{
  "num_hidden_layers": 11,
  "hidden_size": 256,
  "num_attention_heads": 3,
  "num_key_value_heads": 1,
  "head_dim": 64,
  "intermediate_size": 704,
  "vocab_size": 4096,
  "hidden_act": "swiglu",
  "norm": "rmsnorm",
  "norm_place": "pre",
  "norm_eps": 1e-05,
  "positions": "rope",
  "rope_theta": 100000.0,
  "rope_fraction": 1.0,
  "qk_norm": true,
  "attn_scale": 0.125,
  "bias": "all",
  "tie_word_embeddings": false,
  "parallel_block": false,
  "init": "normal",
  "init_std_qkv": 0.0312,
  "init_std_o": 0.00665,
  "init_std_up": 0.0312,
  "init_std_down": 0.00665,
  "optimizer": "muon",
  "learning_rate": 0.0228,
  "beta1": 0.95,
  "weight_decay": 0.017,
  "lr_head": 0.0075,
  "warmup_steps": 0,
  "schedule": "wsd",
  "decay_fraction": 0.608,
  "decay_shape": "linear",
  "final_lr_fraction": 0.0,
  "batch_tokens": 65536,
  "max_seq_len": 512,
  "doc_mask": true,
  "train_tokens": 278000000,
  "max_steps": 4242,
  "dataset": "wikipedia_en"
}
MLP neurons of a small language model. Each row is named by its layer, matrix (gate and up: input weights; down: output weights) and neuron, and shows model dimensions 160-255. Each number is 128 + 24 x the weight over its row's rms, rounded and kept within 0 to 255. Numbers have three digits each. A neuron's up and down rows have the sign that makes its largest values positive.
Before each neuron's rows is what it responds to, as a language model described it from the Wikipedia text at the highest values.

Responds to: Past participle endings
L5.gate36:107091125179147168152097090123121171169116121109103109148146118118118130122133166082150139112152186158117165116126126101138125156116122181161134165134123128128143057131154179115189126086124155143124157134133134120158093117124097123142098096091088092131124143128103131145124116108125080156
L5.up36:129143112139124159111091117161078113137102135136124131116143121128089121143098142098135101124144136127136096145093136115118150115145139115094133165116107100167160114119116095122153127121066172161131133116114108126141134131156100132155099088117096117136085134133078145121139108151131060141
L5.down36:119091133123111105134173112137122107119158120149175134155153128158122121120135098168139131154135140117136101080139110095125163124162144156153121114146128132125134141115116082149142133120101099127140137129090180108108101178092144172130116111102107097098122171100110077133136130176095102095

Responds to: Mid-word pieces, sentence ends
L4.gate616:135161136119150111092103190104136126140111145102127131155131137108143133121124171130142133152184145149150134115151106125074133146129111165134086122114119105109127126117157118130091120115130138171147137137107146136114101127112147097120094147112106104150065124193095101121127131118106145172
L4.up616:115185135112191113093119121122116170188123122115167130144160108098172102151128124123109122165139105107170140180136111149147099123203137148138104138125134118130125095109149149118098099128121130120133132144093128168111140128134098145132098125123128116161125146161114102105107153131181141158
L4.down616:135140099116159156149117116138133129096107094148132098111102144116126138111113135120147138172175103088137114075155118092150119113155119110123123112093114065129117082115086124123127134114080156144134109145096119191116154139107112116115106136124083124119159141164108113084112152142174108140

Responds to: Sentence-ending period
L5.gate477:135117131152147147131159108140099127104109160147134095129094133135139159126126078144166119128118160104180131181152132128114137179168109149143154136093140072120139163123149130149099126095127119122140118132180111162134178131119103095160160101156124149171100160131108105124109106100095136147
L5.up477:128085137134121071099106111130132146073161142091100171144109099101084111107124130145131134105094100147138136137130111109148136129110100144154078130125184139104099156161107096146124120150140109110122138134149117142159121185103145157111112148109110183124162172152126140148128122128154103139
L5.down477:155132129134132084103156117123128114101132158130150102131122146136131106164115153127156153168132152149138172180100158114111111130109092081105102111121134157141150134174065123161050097143129139106079124151164129162128157128106095128158122072148147114116120133098119106104118098068174162133

Responds to: Word-initial "m" fragment
L7.gate641:125121125085117175146145135118120122133093131120145129156183132159111146112140175174124161136150126112111129121141085136111117166137108130147111111135147091162118111174095126134120126127115125145154162137110083158154103133109091112150122081142101099146156152141127146128128125140137149130
L7.up641:096097130112161158109140112135116128121108128138129092168138125150111124131103128136175143152160147096123130124113123136138161123113133135130151113094145131118075113148092131129117127135103162085142115115075164142121098145113101126139072086127143106180128164122134122139112141145133072149
L7.down641:152082115093119157061138148125113137160089107116175130154144102148138112120129101145136134153175142082137144116157130145145119104090151116117138116118126091128149102093089144128151121152136156116108122124123142130125164117134098130155143141148118131147129138189098126083102135093150153113

Responds to: Passive participle suffixes
L4.gate136:145107119153138152054154119145146089163161128112137085166141138074169130124124112140124167143128102135129130175107097083120145104095143147115112140153147158094119140125109127139190130119150115139178148138085097146132142108125101126119120093146129103145108104116139144106142153157134124152
L4.up136:121117147096132131110093124131152131146147116152120087125176121143140095156110126135115180132092166123120098132109140123117133139078119115143137145140134151119108126129071144121156173128155129131140102127148118142141097136122142191156138185129149125178089117094141122126137106139118094163
L4.down136:134157137164132104140115139120096149133093117119116126126154144090083138130126139086115184130154128142116124145114112096109145119109119140128136148134119111135123088129118083100147123130077170147140125148109127118170126126148084173096072116178122116123137174143168123154182135108161162107

Responds to: Past participle endings
L7.gate181:092155130147134146101123122158127161111142107127099179124113153163159119175150157147130146144168172123143152161145105125143129083150151130117140164131106096153140120154124135094159118108116150137131129124124119092133096130147162124177153123095128131108140112118125153132100143135115143151
L7.up181:133144123130166131107104119160092152137138150146111136167154173155150135157136159142089160166187155126163131149112105126158131091071124098145111130163117118112146112113161158103138150159141138172124141152127148126148154120122154144149159144128144137148156123128130142113094135135105140113
L7.down181:138113184167103069095132158116095139131139107118146127136145127135120141137136136132188136140138124134140108179118161092170129094109100150125132114122096135177158109107105106105216155110119114103141124106089104186105162152098131077124086111111153134143118146150159104128122151066101124122